config.toml
head_dim = 64
positions = "rope"
init_std_up = 0.0418
batch_tokens = 32768
train_tokens = 172200000
MLP neurons of a small language model. Each row is named by its layer, matrix (gate and up: input weights; down: output weights) and neuron, and shows model dimensions 0-255. Each number is 128 + 32 x the weight over its row's rms, rounded and kept within 0 to 255. Numbers have three digits each. A neuron's up and down rows have the sign that makes its largest values positive.
After each neuron's rows, "fires after" lists the tokens most often just before its 100 highest values on Wikipedia text that the model never trained on; "fires on" lists the tokens most often at its 100 highest values on Wikipedia text that the model never trained on.

L2.gate561:118054118151135087155167134174142095177139137134086155198114153128097085167092133113137139243106108177129098119155167176080123128113161175080110107149070080066135098141054133140138116143100133112145144142093150099134198126166094129133117075146109075162150114158162124149189116155079141118161116161111178028099173139172130168193119101145064153123145094115111074113126160119167153152083089131152125078151135069130145130129145148144086104121093159087121123136164132119121081115134121165153119132156127152101119094121108101099150121107129141162111110176124122074133132118215136134158079058109163163170141101137155101135178084161111145064123100131124097155110134154151199123122188109130115146134110186121153155102077132124170129115085153140070152128101108160104072197145113
L2.up561:137121174183105081090103111135104149152163092160086086176152151102127159130174138146146147185141132178139091141112109114099109139162125190077117079175060091086118140102057196135110128156127151138106151125146172114163216138156128107121129109174142119178136129184194144154153132108112095095100128152082121140101114105136105105092126101129161124140164173099121099173156113208203072095123122144131097132101107087158082132146142136117094114091175090165120158137159107052102139139173134169166149108087095154089175089116105154132164103144178124129155094091110129105148118119156209141114058109093179174121132172116114089059177076117121152115129076102065123128131082079128182208147156121121138107100148106126100118136105108154125154065143079121142155082094123174120075134141114
L2.down561:123177150163081173081191134060158087169100079117177132102116155090162154187104163083153139230135138121130150129110106159107076146100142131121119118163136140116173114122111089102104142141112117183120123161128176107147118161122143115145149090163197190127104092145174117136135160088132145099201155132150192112175161089176131113082200082121169111114108103189155131102144150147141119121156104146081158160133086127124145126147112137097103150111096183129138164145142086159171045118204106187109129164133166126113104074127153112104144154133108099142160118113160150121138155118119122115167134087145138153087113203122142174137199092144086110107132116154093145158074177225141127170119125149109116115101162118075115151162118127157199139153126084158074148100080102167087141185122100
fires after: "\n", " •"
fires on: "-", " Grand", ":", "|", "at", " Density"

L6.gate155:151203099120095127083075145085063110126156228103088129154136135072096107173104088184147141121118096093161163155114101160101153172128116155121114101152123089106134117119148123139170139191145124148150075114126176153098129117094143095117110085102125173174182158072128172117127124152144172094097193154110133126110091125201151089105142133083130080127142131060145099143113087098190133034177086124128127128116141115186101134132102070138185143087152175116096121160153130111088122111055118080200168089138071120120113136099117073073069102106129125094182117161151137147128116135095120101088134090108141195160157118106076111151085110118134173110144145128142123079157104181118117188112139177123158170119142149166129124163128106137149154078114118099080162130150109112051130102137155
L6.up155:159153125114125163127109146085079067155105152109155110120079110123104115124155091125107111145159061126132130146090141160119094115120093127109115092122091138145130061093111134109177083171217120140142147160178149169120097129150139117125114164160137084109127164124099138077092119148115156116075151069124155057115126210125141132092190173113091117160169106121126165133106041112063076104149094107075181161083096087148152113142103095124148166130119111138179082165120109134083101131062151056114133085175044138126123140193145118094116132150149099074182165165122110125125149154089105124101125110087133101142160151155108064111190152111162122135153114088143110128110120141158104149150099120131104128192113126096072133096071148125163076111113112147121096137133000102081124109089154
L6.down155:124128127144155121114090144113097103110101191145148083152146109019092118119122124099136163119132098107111152120105110117065132152083155180145157086156137103160101112137099136068145114125111163087175083176137125115207164129140102087111189087157093183072092123117117118136083118128082070127144157107117137154118147151090158136072116112136159088154112097127140130134157107114160164141115135082088148150123068124140072078150135115131208112116120114153179085091092078121095112098097098111184164122084068126122170163161099107184117141138084115171068114074166093131170138164099124157155131115153089127136111079066058153117159129129132133197110145150125134142112100126169076120127168113163137202145113210089139165127104185123192088115105114139142149134139091136153059063069104
fires after: " 4", " 3", " 5", " 7", " 2", " 55"
fires on: ":", "°", " in"

L4.gate453:181126057113152197101108133063083138128123140163152095075138168082122136124136101065149123119111122081144178134110136126132121155133100080127150158135131146155226138103135124123110153124079059081141141087150062114134140109139173158118213107082134120072109152115116130108157100108129144108111141146091161076136083152176054081150121109131128106084181129184101147096104088170128119087133078079136136116149108112195190150188133114168172138140193112130113122140151128081145135131071127123081154128210157112103147069145140104163145107081111132101109172109141193089090113168108137158149085126135113138150132089121070119119119143136177126119129138126130131076112128102156098088170160182110111119086108125123117141080176114150148126090115162084049156044095177171129165178142110
L4.up453:095112175119086130211079168091158114066134127177129181176144112100145114148116116209142137191140084100146162177125134106112114099185136145129130126115161146118147141156109091152182178135177153136079123125130091152106096138174101117095163135117148095133156129163126154133084108113094092149076187108138110118151105129139152105150128147093095105150153098126098103112170126124101106137143152080155123118101089172136118154141187150126084101107148193128029057074124145140120110158077148100196093188097128076108104136063153171129154127092154136155201088170096142132122201168179127122099147155046140162107133171103120108111131132174095178129095095120132080174109173129150153176217099173134106099136118171136124181151146137075117136098113084166147136118116134099168127179111140
L4.down453:166157132201130115103101100083166135071146181148156068130097134145117120166099115120117163151150108178180130171114169128125070131102180123168195172111058093111164091098108122110137120159122123116154131117180097099119086122134111100110099093097182173175110151112072186189090069072116180071067145136127139188160093149100145123136126119112163086116141140136094165119102159173118131104130057079123165125072137120182084119125144142156152112085147122147113142132144086122091075113104143093076147131131130147166110113117099130110077113119157108129124157100152106107105172069115199127106099140113122128105113145083099153132100051068115116097159161136132130182128102103127069130187119079156157104115143132173138195115093159183108184162091162131070140098122146126024133128105143
fires after: " 4", " 3", " 5", "hem", " 2", " 7"
fires on: ":", "atic"

L4.gate368:207177131122174114130108178115112102155129103137059122094154123114188086165157152155137149189139165134160134105125140149127147116098174063086102168099125116111118148157156126097132151111202129134105114123165127110148160125122167135095107134122130081119157099121119116149161106183139162089120147119105118173147111111109134063119083180137141149154158101156147115095166056170150117110138138155115094134204108126094096098150150064061162172189118143116147128120097081118166138043119144142164165070132136115151106163156151114119106150171103112101082124112172120121100119151153082126221187108163065080211152136151177137104140174165148115165140125149149099099111118072161142121219148190130108182081176085109127054127166197169103126150140083141118136143136106129113136170141150
L4.up368:223129078092134132151176135068122124144137138103072106138156170145104159121115122134176104126101116052124127060041102085131126108096219065068135145156130138103101127163173118127139124103140125158092061153085102086176121155148158138152116065085138117141176151143131065087148153164147162093156165113105072136121135175121154131151144124136176090143202165172090157140131086126166123144099100121120123152161133121086101050180089122101127116146121170106144146157133085130149112075077099177117158125095123145143113128135120103152104157124123116091091142173165195132123124217121108107205123115134083119197115104087087111121138131169133082092127134143161122116138132097150153182147131143132129094129131097166163083114097133207150106072188100079173169102135144109151126148147139
L4.down368:150235138178123170180157157096130130089130149130146089104151091154141141134153143154162143156111119135081081157112116108125164148149164190141129098109120092125099111157162081179094139144106091105131176091104092109095166172155107135169102097143168119098191134098067100116154156105118075051150091077135123148093118144074116132075138185138163091203108140165086150121124142130133160147169079164136160122118141122109105072151131171127132122153113138115169184128148106102170185206140123154121134103153156072078146114153141110205119100140153204120084115069172171140169212148138155079077104128142140096161122141124162157156122119162114143151151143109137139137102098110081143073099109200142112109093169110127106163129148109182100142132107092061109155073152106127113175159164185
fires after: " 1", " 2", " 3", " 4"
fires on: ",", "ber"

L2.gate480:120130148100164116108157134151178160128092164074101133155175151087131132125123139108121147137141142134103119112219171104146123084131120093148150113142079153145175137092164126174102112199053125158080120152087184077111120121125156132111144144087191083140125099119122168132102116147132185151110170171169122155098096181144167101154158061100158149131128133156120125154092064086159134134130080092131122133069119101150146090143118170139073110152161122086097139126204146117133154113152054137056109097135088135112129103157138149155068079168120118050110122087137170111126182134144153107101156107147135135125122114045108069095157158160133108121136134121130148034136141161085151136192120167083127186150078120147122147133193090134179153099149164067074116175165171131131157200112131
L2.up480:156152114159081083073082172141137098182151145111134118131103189078189138108087203110178151097132174157121106129156127055173129155182077134146088073107154056090186102096085142146137070123121147160162084107102082127087094144103156111118054139114120199131107132124143131160119140139101107122086172188057170095162157150079107121160167128091135100078157101149125126178107157117172095132149138154140094101128141156151100161122139135151126157154188140098152139134106084133112176132148156150086142131064153123123129157148080169178106174154170105130122100128116166136174157178178082164165103193137103132114180168113141092097120132106117159122139095082076091113118120142124125165116112123150140141153097152152116127119207108135138052186095120157164118152163126132070066138077128
L2.down480:116136101040120103144135153132117116168156122141127157081112149133134141100082178139137145157134140160136127104173149076092137164170115089186134106154115100071120174107113148171163154165103162134156107109128129072134116066110128053157097197137133163146148076154091168176095160119066109122121153165096103127150076161171151118134150184099143122093132165163043200125121159121159081154118061115128133138132147152173128111141106113092128172193132144126171123184141116189078056099087141150050170153189083180098140134081106099135087155080089152133105099126097146064104120128164186102049174171107144082150150167124122150095136111115139133151187125159085107125114119142111091186103121137110116096148080126171118158110155127134113132098130092124148061143130081126107076172128127
fires after: "\n"
fires on: "|", "-", ":"

L4.gate260:090194133134064116164103130090133165090202094187163118162134188127173172188157084153159140160138131135113142123157095177103097151157100150106138097156163146109124121121091141075104125057123183094131102117099181126177133154116080085118128156102128188137112151140104126161161089119169156107215124101089116107103171077098106125164097120067121175152128161142138102082141078091106159092155106096130147069097141132142108173122122165097153125135049146097095080123117125190163212123126107115110079142147039109101139114151096123159108143114110149102152105148097189178117129194117145121156141151123116108163092139134077085172126162132111122136207120107138128067143122129169159123151155146210145100088143116116135158129116196156137124110110196157131191094146096115135133092123133
L4.up260:130174112158155093156156088135194161102145141174124132156153104123172190164101094050150054137178096169111105168166132153159100123163121093110162127129090200118121105161128159126177167134156077140118144157166148093134098136112162113093197089106098122150114119084136160140114153153137131167150163114137181123118160123163138137098060147176130124093093125134132139167085147161151111146129098142132143098164149143077201099156100124144111113108103108096059114106131082146068083116150099125103126135142170103097113100137174102148153169161150201099200081126155097132090075119109045089137164073099201138140140093084111126118063143044082105119074076150155104155099176199112142161159106114152126137155061138136167111086106135122131085139137109150076122119166141131130112099089156
L4.down260:126099121115134127139134083137105147119141153124142098091099135155133139092115078094106119158099120163123103138196148133161155176146152112142150051151088110131120142136125143109133133157186122141110151139105194150125101084103172130089144131103140092099148158121110103170109162112101143164055025139143142143199180123171102199133169185123181099095151168113162167145127141120099124113128158157095104173144104154072150080059130152089057126125186104093194151113079110118138109079150151193111108144156133076181099090123194130151206086105141162178146117198135105149143148121083106148167163152129150151098141122150141112133148158124169123100181186104121100096112148108057143150182117122145094109188143127120106163153146039096120134106122103099092078208147152107151138149146080
fires after: "  ", " Turnout", "v", " votes", " Country", " Total"
fires on: "|", ":", " |", "ör"

L2.gate411:149040162170086161177145139115107164143188070188100152097173078106173084181169158111149145123097110186193127116146133146116183170188111143198131124163120131171172094178119092163123192075107082146071126129196157087174147112169162148129185140087093123154113093120120124125130123139069164130084112143094156146125095150119155086146117112092034097105061142089138146155164093139151165104076130124138114091163102118127139145130144127137162159104079091080126120181146114145096116139087117172146150115161126153128192119133127106086076080094095182151156172150162143138145131163179092147110131166181118108148162153117076162147118081155086154075115143140143163151143136097136165171132122119111136135128165102175149126122144137183102132137162162133186120092106179080131100116163155
L2.up411:113097185146078174152125101115095188123134115135134109127087094178129148092149121099135158124098170153176138177148144140111075065173121198161115069140156162183098105100099121115120185128096130158174104156146104178144146114144135116143085148146082133173117115128112174159128109118115117120103201127148156096090063138073110127086116170121121087135098118225079150159188075080151191113138070102160155075135151118162113158101168104153119120084118074080122087087165104153106104178123073117164146127170075123164120106105114145131101104054170180139169117162175096088093121093102138103124146124084104140108114128220115135131125067122079113133092096121141141068192160124164125122114145147128151113127146143101108069132109139142125087183094108115171146103110136098136171057105163
L2.down411:107118078135116175116137147152099165132122149173129043152068127087076102129115086116106148126165147184119170145156134161171117111139096142117131170158084136130113137194112178118138074154120140053173129159144136128086079147150139122099148139144129105142141147106151131142152109134176123164133109101093144182073161119176093145138138072112169064167082167117117094125139160109059068111167118076177165105146121131159196130079111141134141094094176114070154095116100074167117139162121112088122106134134100165082102118118076124169087150170128114095145148136116142123089126123124078174184139103152101174094138140093180089157169146136082127069057067146085197112134191176108116115118126108113179140104107148063075063157166138159119107082139096135136076111151124096083120193111095
fires after: "  ", " votes", " Turnout"
fires on: "|", " |"

L6.gate144:162148099153130092155131187056129146163144126101084089086136107149149141138119150134129129128180086150150157125156092213146170133174121115143144143125147114109094086098057103093089127117112119110108175168104150130226139167028097172128153075096146167127139098133159104119137165142132126143173179154107109161115091129126091159127106097116102163087194144154119178104131093103109158141107170116160078162177198132137124153127158166136167143118132119119126124086139121120146094122120122141174156117129157109172107189049117111149115111141101152174063117094146101170137148129148158129063151134094129101115107131102142135107125105042133114165188122171087148114160168142069098109171157042111151102075112148056147122119124106146163167165070140121040147128104198123173107151159142
L6.up144:151102138118134124211174149132130129064013144117126116153142158143107159109146154128164114091145155113174172110061102194098158112164176161148148126122148164158208142133151150200108107137113111153085119124109172136116141137054151171131140120116156110091164141092103092160199137101171159091113139109169119107159104142107121117092099160123150127178092148117140138148139132171116106122192141173133106122108130140142138179182151109142070116135101180149120049129077182129177129163094137118079124143173120109129106099133143134127118136078131131082162182118116158117187132142125176158179135133127113049123156154171108174132189082117102088126148142087053144041114162130147138153171122122057119107198116069121127129134119132083042118121095165122124110157114137088095091114144112
L6.down144:152143132048154080150138105102118103107158135104194153156133090118115091106105126110144137128140104098115118158108186171086143116134149094085107118130097163154133169204141125124135103111119133140147116095136109105105138142162169187118123151150096098110118135140057132084116117118215147079104107114129135137119164100155166132070159101146102065138108098070092101097106117099113154072178099145160108125114138160135129224090183153150170090172071106149127098130079096099138104145107069150155149128143135130138171180123100150112140193111119079055139111113123173061096150119121114126132158113140149100174165187178079114167146087119087177099151183090108129136137091214111153112114132198100113178183116125143100088157069153154122165073157138163082125127075135154133063198100124
fires after: "-", " served", " to", " in"
fires on: "-", " as", " the", " to"

L6.gate117:177124161137144138142092101082099140118110088153132092082115149177108124221070125099126154152084141133119132143082065059169131139123120085093068102144080068087132122111184128091075113086131126094143160112107116093103160140149071108127130091159161173204126104139120122152060156114130178062111103122120122111095113113188139100132127206159109092157151165185089150142141073208111174186099042081147129113112134128130110118123126091110112140157163144095140141169148155105127106142103152141108099122160117187171106148155083117122129133150053129093145160225122108100146133113085143173120133122148059115119090138149111136168154106140131131114149098168120043137106061125088144139116143158164137150129098084084162132124156076128117126144146105135198133184122158121092156163112103
L6.up117:133132195169193143096123129157140128138147158135125086141113135187139179101098096097112109123087158122121205111200053126083132113093174113149121127183104205119151204176157155081152142177172141138117142072167168114152121144161106136085140122170140120102171154092118149114094157178118118088174102120105123099185121176128192091134193183143210148117093183154085127077118126132085095095138126153147107089101121108194160084157121103128147146148092141154109145169125145147201150106121135090124172080188119144109161107147142143214088135114102116187130159147091102142165140103156217081162128134162124132168139113146167104092119122140144092127114099152108147081107081166083115108176129078112128128087084169145175099135133138128088150152158086116148148105131148129171114152097129
L6.down117:154127106069163105145101154092158149132142149132108120129132103132086121108176130185149146096154130180115103117146121180229141069142104144152132172091178127133094074130091151125150088113083137158103132118108103113078074181112135156149103116145166149121143074108131120121139156081153134128162077096125133114110093072110172118172121094107125164120085125099119093120143129117097142139153119183090148137099139143051151029133140114147143129108145068196104124122107089085071085128096126126149098082113153087099170147048178069185170147172074129124075153150148148106086122182128123102171085099115126149106151127181155105174109143165168137144058142085087120094104087152125146122131104104089213144143194115124165162186139084096175111160199144093128117137099093154136129170101105
fires after: " 1", " 3", " 2", "2", " 0", "1"
fires on: ".", ","

L2.gate613:160148117095123130117099205130132135178146159122076104109139145104151160135152149128080154168113184151135153131181126087147110116169126131141133099075069137146132093110086109125170168145116129160124150102192115075222137178136145147075062117109119132151111104081123202116125186110058145109116140146118110118186113098218151126134143130107157134147150191112128119127119134112120134156139118116156177121143124137160145091165133168141108132135117131169118104099172102157114187137141082192072139129169117168160160120128113097154095163156111123089076109141127131093143136165182159166148136184161114121130076162190143117148169148131050140073137138139117141114076181099061139153164071152134074149168105116181145155123120093133177076187076149135124069059120065089098054117096119
L2.up613:208086081106193134115105166115170123126103036192128099166113129103109144087115133121117174088117149145107138097126165134084115124195070133131074174117091099060141137127078149097131119209078122136136097140129158178143121149127080104135126126124134134165124083128093171119131158097155145087126145065132076138117191129113113145138123130142095109145126160177169119114130145092147118136116126162114152107137173167103086128106061219131081138106146140143133159136170142096155145121150081125046162102152145167168071117121070149139175067174169146120131102128098114135144138162144116188151131109100110107125098111172122150143142220089098115147186100168145156063094140184100077154172086108152124140160112109079045152147160069127194152149164149127137150142117115117102139162151129
L2.down613:116162115136176156182133109127119081155115173163146138177076092175106126080145123108145088122139100153133132109149109179138123155137121137138147136098090092103168134117171133138108093115115084170099149135181111129102095122123128080168153159067132120115102105160124097137122118125179155145209215105111054141111159114138195109103123181138164162155153187134116133169120154132129110124099127122096102128101142134129113101149108133099100079140120155094179134099102148116123102139099095158084132127164122139153034074164129130086099121160166128084182127103140151098145109098135143132131128089111159074173091164150166117112148141139173077086140075091168210140153106177141157154069150068105115162110103192094117113084150105101128180126135124087255130145106140126135110137168114
fires after: "=", "\n"
fires on: "=", "-", " into", "|", " to"

L4.gate227:154127158115116106199121128139073077165104123135155106171169113172138080142109121097157141142104071071134155062139100132135119139113179091179127180171143085113139124086128150155098143159123085140125182175149169152105107167138172163147109108126174179127138144103169118164126087100079130148067108129152081143128147129147146129080116116162111054132136125089078133156100109103103163099119100130107104202072134170132151102157154103122099158109157131117123109110163094140117106105109106141168097101090070123090158135103131120159156087120094090126151076173113100103069095035150150153096102083153110140169065138141136062161105157155121154156070156119173120138092135109098118075188104111077209084124140200141141105082111123170111165125116163055115190115082118083150089116197130
L4.up227:097112173150116111166105174084186121161133079168122133127137167156145100126178099148203134078075102121032136115149139134178163106174140118173077129149103166079144141158066154154116162206123088112105117142079086122126166163120137103120127117122135208137155095105167091083125184171121126139153097140113111097106141079091164089107151186162113111121089093116158126073081082136100116134149163108119173107119084126130082119129071149106126106242122145117140166078151141171107173116119129151138136130135113127136150109109107153139188115129137134119126169146144075141108167116117166157152172173151080074089116156179109129102094117100168094116132110111135111129141107139169140122122200205154134204124120098112115138147132078090158130143069116092180073084102161143167082077124081
L4.down227:167094104146060123175155096148114086174063160162133131131165090126156108111164136079083112162138179096124134104145130163136135109176146155136124119113108165142146043160141126139127160135128109103128144119154135132133108155153073143102098100063134157122134184076145173140113163109138127107148163162178146158144111156118148116123164082129106198122157097126115097125140084185110121149064149092109143152099077085155145180138155132084189157168103105125128148137155171137090205193098141145137151037142144137094114126160121122098113162109108145152107127113160168097102038150131100092152139112174174104169119160101163137128151118126122039129102139107182096085125103146150119154116175133202144116144190086112141075138100106124160098117043110136124073064140111199099048077114102
fires after: " a", " the", "'", "s", " Black"
fires on: ",", " \"", " (", "r", " general"

L4.gate141:163149133189105114168159117136100062147107156114123133090179116123109108139102164113169121092111138103115111139142147072129108129085159101095134086172134125170118146153157130094161143197114154146119108132098175132110109118147110106151122094128155062116118155125107082188149100079113155140112124187087182081125149118148139116202162163132174123102131098140073116110110106145162064067065097134114123114150125176201170093122157123126146142103091163061108116162081134138192096073127060129108084113117121181119128135128139179163097103180157049082135123090101157125124177116128137204105120071168138140127098119100100118141074175140134176191136129158132092139153108076134132118140125207170145150095107238142163173098135074176191101097127157115130094137132158128131066141133140
L4.up141:125193140087081134133171125127111104137184153126112105142127150129125078170137182126126168173158156184121118164188123103152091081153132118154115120108053141122150115169137110117125181126184134104069136163134128109152103154140102105101167093125071069182144057089098154121144053124120136140143139082172125210166126160141084152110096136141108100071183096159180152136135117133117103163096134129065090103150086148162120128154172148178149114097114171074113184155131129127162071158104151128128141107164089119116132115098119147143130102121123121080153146065116095064086149047097169167115071119079081099085148119121116102126193156097111106105197158135173101164149175119107112193109108196129153180101121130105082087159119156105192084124142110143157122137132096154135124157138058
L4.down141:109111145185115102144157133117109124149123117192116096168135118136083132135113158116067103142154135121071144156173167176190083146106110176170163154114102095138175123131150180121111188179155187111071095074121126079125127143112161156132157093179116162180122121170151097108114173084113117106147127165125121121095136116193118137120143096102116126131145092114137174155123110127096149082153173125184167106099103212086082090199135131140180136149122105180197117142180066113119143164127128151142118147099120057066150121112168097067096095104105119105124153133121165152154169159133104143153089107124129096082142134121107099089192158143123077104139189174139180157096129076110092133107127148151164135115070093123157057154142069115153156144064086129080135210110107165109152135065149
fires after: " 4", " 3", " 5", " 2", " i"
fires on: ":", "rel", "bi"

L6.gate230:117128190104151209102126137125156068047131109152114131091145115096149089170128112167176124150101148107156077143089163127209077080124149168113093140060205126121153167092159131101116119159129147117101157122115142115124130106123116098138113126091135095075142165108211157111110081102105205107124198154151119120106080122146204149162125056107132091134131135132130169117131099097080068108127127141190093098118132155137087193114154152139183107123160129145195118118118159132095128175109112122105148103105144199125136129128119176112059146132132092148091125105096132074114131134076147103127079123204159147138139114161139141122116160150117155158171138085143123056146164121134128138097157125093090150105129086148144143106087155169096212125204082120110072167147114126101152074119074
L6.up230:174153155065157097220133131138149146102093099129124126160108131153110177126181129157150098155099097171193106135172097175120083108139129098128211190076089132120059116088139179155133120068126101140161164055143124053102194134095174133133159137161133156164121161128169109114127117134073170166090096125107040052111155136095144124096129163129149130175127101147171153105086140114119123086221117110112054125120117149105128153139123127165086135161124126155157177132138180074125116171124131156134161145140130110153162079111139144148164092110152135152130173133110105087183199128090131116152120095148045064162085042132142152168151113122134132085116111086135116165148128130121138144109095085089125141101122111133086131119108080137184136120128117120115152174097074128115094112099112
L6.down230:125106122084103132125136178112145135104127162138133145143130123132094106143123108125132085147111135084143043095151102145156150112130159126076183143146119155149088131099113140169169135122180129142122148081101140175118144088149130107117155120151162203141078155136157168187112112107188115122086000126089078100145150114109129173123096154099130174152103095121143120115119118154115122129199148115147095080147146093117063126149181143092069119094166149092098171117127120135142109151131150113128079120116137115146112087144133115140116164108132120127126109140137129098140168156112099124103058056137105137080154162075146181121108115187153152107132093079132072146157145138171152128113117078127115122110149130207125150156110114164144119112093107088093064146156108126109133099137127
fires after: " |", ";", "|", ",", ":", "-"
fires on: " A", " F", "-", " No", " D", " 1"

L4.gate513:094040091143126166099106182146169136158093178140179105127129090140162155132088139113118134140078127132110175093105138144152122107167090134103150118119115104099127085193153110093191141151137138114117137132081130095165166197117179117130109188148143102125105107068076154088095121064122106163137126118141146141164109058147122104123104137135145138151125218156104131138141172118081085120090167109139086147127158129112085124155084138129138077095152143121150111157113148062097094146095096144111150051162105152153126208174122122205075098122136212138183164162089164149092145161081136125098126144070111134153106167128094098127081085120093122189075093117139099081125123087105145124145085137128128179140132164111155194135161169073138144119144161173071072152088169076131115144125174
L4.up513:137122140065121179093205164088137170109109100087096130088180105124156185172092217085103098118148117193133144170163172133127134120150124161092134088078146087141115089160133164133059104172188144135143119107145009086089071155108119135134186132165132158087169141136147136089090189132075109132118152161092155137155115081185085087132128125121199140079171198113193145086151072160084090143141142129150138133171137146151187100149104171139142125128105200083115150118118073095137133108136094159139169160065161151136136146125162132164140107148079126171104080125144145123107167139203114196072130135139137125150125108114112169142098110118131122056108109144142145096083104117132095097121120148157133139132092097123111169120145112112113125141165154142148128110154166146101152111109165
L4.down513:097180126167148156118178102125122169078136095105112138159115147159130102167156194158121097116121179092112118161143096157170128154184079125185115178087115109186120134119152160119083131139105111138131150109106093132113113136130111187101167067098125091152121104100039105170130106101096136186150177076141072098079156131135080116149186117099093153045154151120102103114104153136151082148140164099088064098092184148117163121151071109092118111104072110103117118103137071117127113141130177108047125105054157081151122136100063131133112086118148150165103196110111208127117156109106169099137120141136130172123131139109166152060119126154136165114098138088082140160098156133146168142144166138111153112086122144077127168161077135126162095127111130037082096149161118123052148107160149
fires after: "°", ")", "″", ","
fires on: ".", "E", "W", " c"

L2.gate25:073147137104113147154122173166131139149129093175148070131125196155119128162120081185161120187124178154109100104131169100084119161122149157142138120070131158064131174082130121169030132155162108138092181150129132168142069090083131117185076123173169080112150153084152113135167134135157184122094152160174138133066136134114121111135085131149065194081136085171094110158088126101160113135147139118109137140133114156158091116126168092096094094178097128103108093092159144154173126165121130083100164160136119130121065123108140209160063143142120166089121119113151102070112155085161111060101112176122169142105083085160123115129102092202160179132113107078138094141114095078130115133110064155137123136095158121113119135105114186146186108062129135103116121143162115120134160152051136
L2.up25:123131047077115121062136147131181121154155109142092147176130146105190116128099134138145086127090155130147150167129135166069111097129145107120149113097155128090112143085136118159058088101056043091172157125149198100202139110153022134125091103110115148124120180061155115124098135128155134118161061081126076159092131125119104125146118154154080183118122179143128133169131157092151134155134077125072136121136174165168088142117098178081150175157186128128108159168114129110153145136066169153140093145060155151121102092160116103129083157212164166132105120144083161138106147146085116141201121121100121101165109104143110147143125171140130130120097121167126150165125087129127119133095068147114103151121142082156079094107094105167167134142097074121085137096110136160166112120126037
L2.down25:086080178097131107091149139149166103121142127119090042155172124130124080098164109152169130111155142100107174093097131100196158139116105131159092180127132135103089148141076083140145111176115113079126133141150158170123118143105160147106126172142114171114080163102117130136143100089134157113155134149146135127112114177145136141150135119106130089142124100132080121099095128153150168099166116107118091203118205124185129169086107097037077145100145212146163100105125156181114135157171143118154058123127148121136067140073132133165109119253143112078135146095069132062116085131129166154152095118077152168105139129175149197108111158149082170138142088092139160134105104115114133101147109130138087163144136140122101077170108134105142168135096075139253134093124086116112104119090126
fires after: "\n"
fires on: "-", " is", " local"

L4.gate342:150135118149090167172142162100141120094112137178196150162144069124138135107143191085127124090141111128112176138149181106130163186140057091211159131121096083162139046081085115117130130121202058105143063083154158114098141166165138120166123138107096144189182176118173133121115123120128143140136118189083105136126115147147204152128139126131183081114122116086119132126122115107161116118117172101135114148122124154124190100150133135157171082165143089164104105118112135202189155123117135138090157063134124127094133136154104181130158056156124114059124144163164160147144136188087113194128164145210118144116094158104175111116144133087098147113121141155167115143094110110173125138140162148092138152151189112106157065133114115146127180168141144135116146094133185120171042102160105
L4.up342:141104095185054122093148131169128182141170099240145108139144140120092141113155091108186143149116151121149130112114148113092106102113148088165085057068170135079075105104144149144060111116099099154168083121124165139183191147189093185159153138114113130110110176112144171096111107092195140115150159183117113127121180130087125103092143176143141140135159171094079174137072121159146120151086106085130059098207118137165145099173093128123206141150138113111121067144114094176147104138114150138151132119087134135073155121140124155171116070111104171114073080169149073195173148099123148098152121129129077189145134138105171088107057194151101163088125127137116146103130130138148124125150134126154137097116105107149179120094105125136099153137144112098119084128154165141112172159084121
L4.down342:140111185133109187122111163125119114158125132130128128080117154101115130079131119127147088106183172171132150130059163158154107175170183120077111126068060152123149075106119087174146093104146115163133111127106149116184123034105120093094177130106160056097142149172132146071117027151073135076176122160136165146086165149144126128139066114150070156114171149120174197115151159089137109138134093129149072108152109103186101108132133126165147112155156102085132145139120108085093118134058111149139103152120114152139157127108074113118096137116175193158118118165105088142154139159183103072203179151155150118158110061098088150136128144139095157144091123151158131168181130152153113128037132095161159141095097154096136131124123118095140095142129130088154111119199159124084141159178120
fires after: "'", " His", "s", " his", " the", " tw"
fires on: ",", "pan", "der", " brother", "in"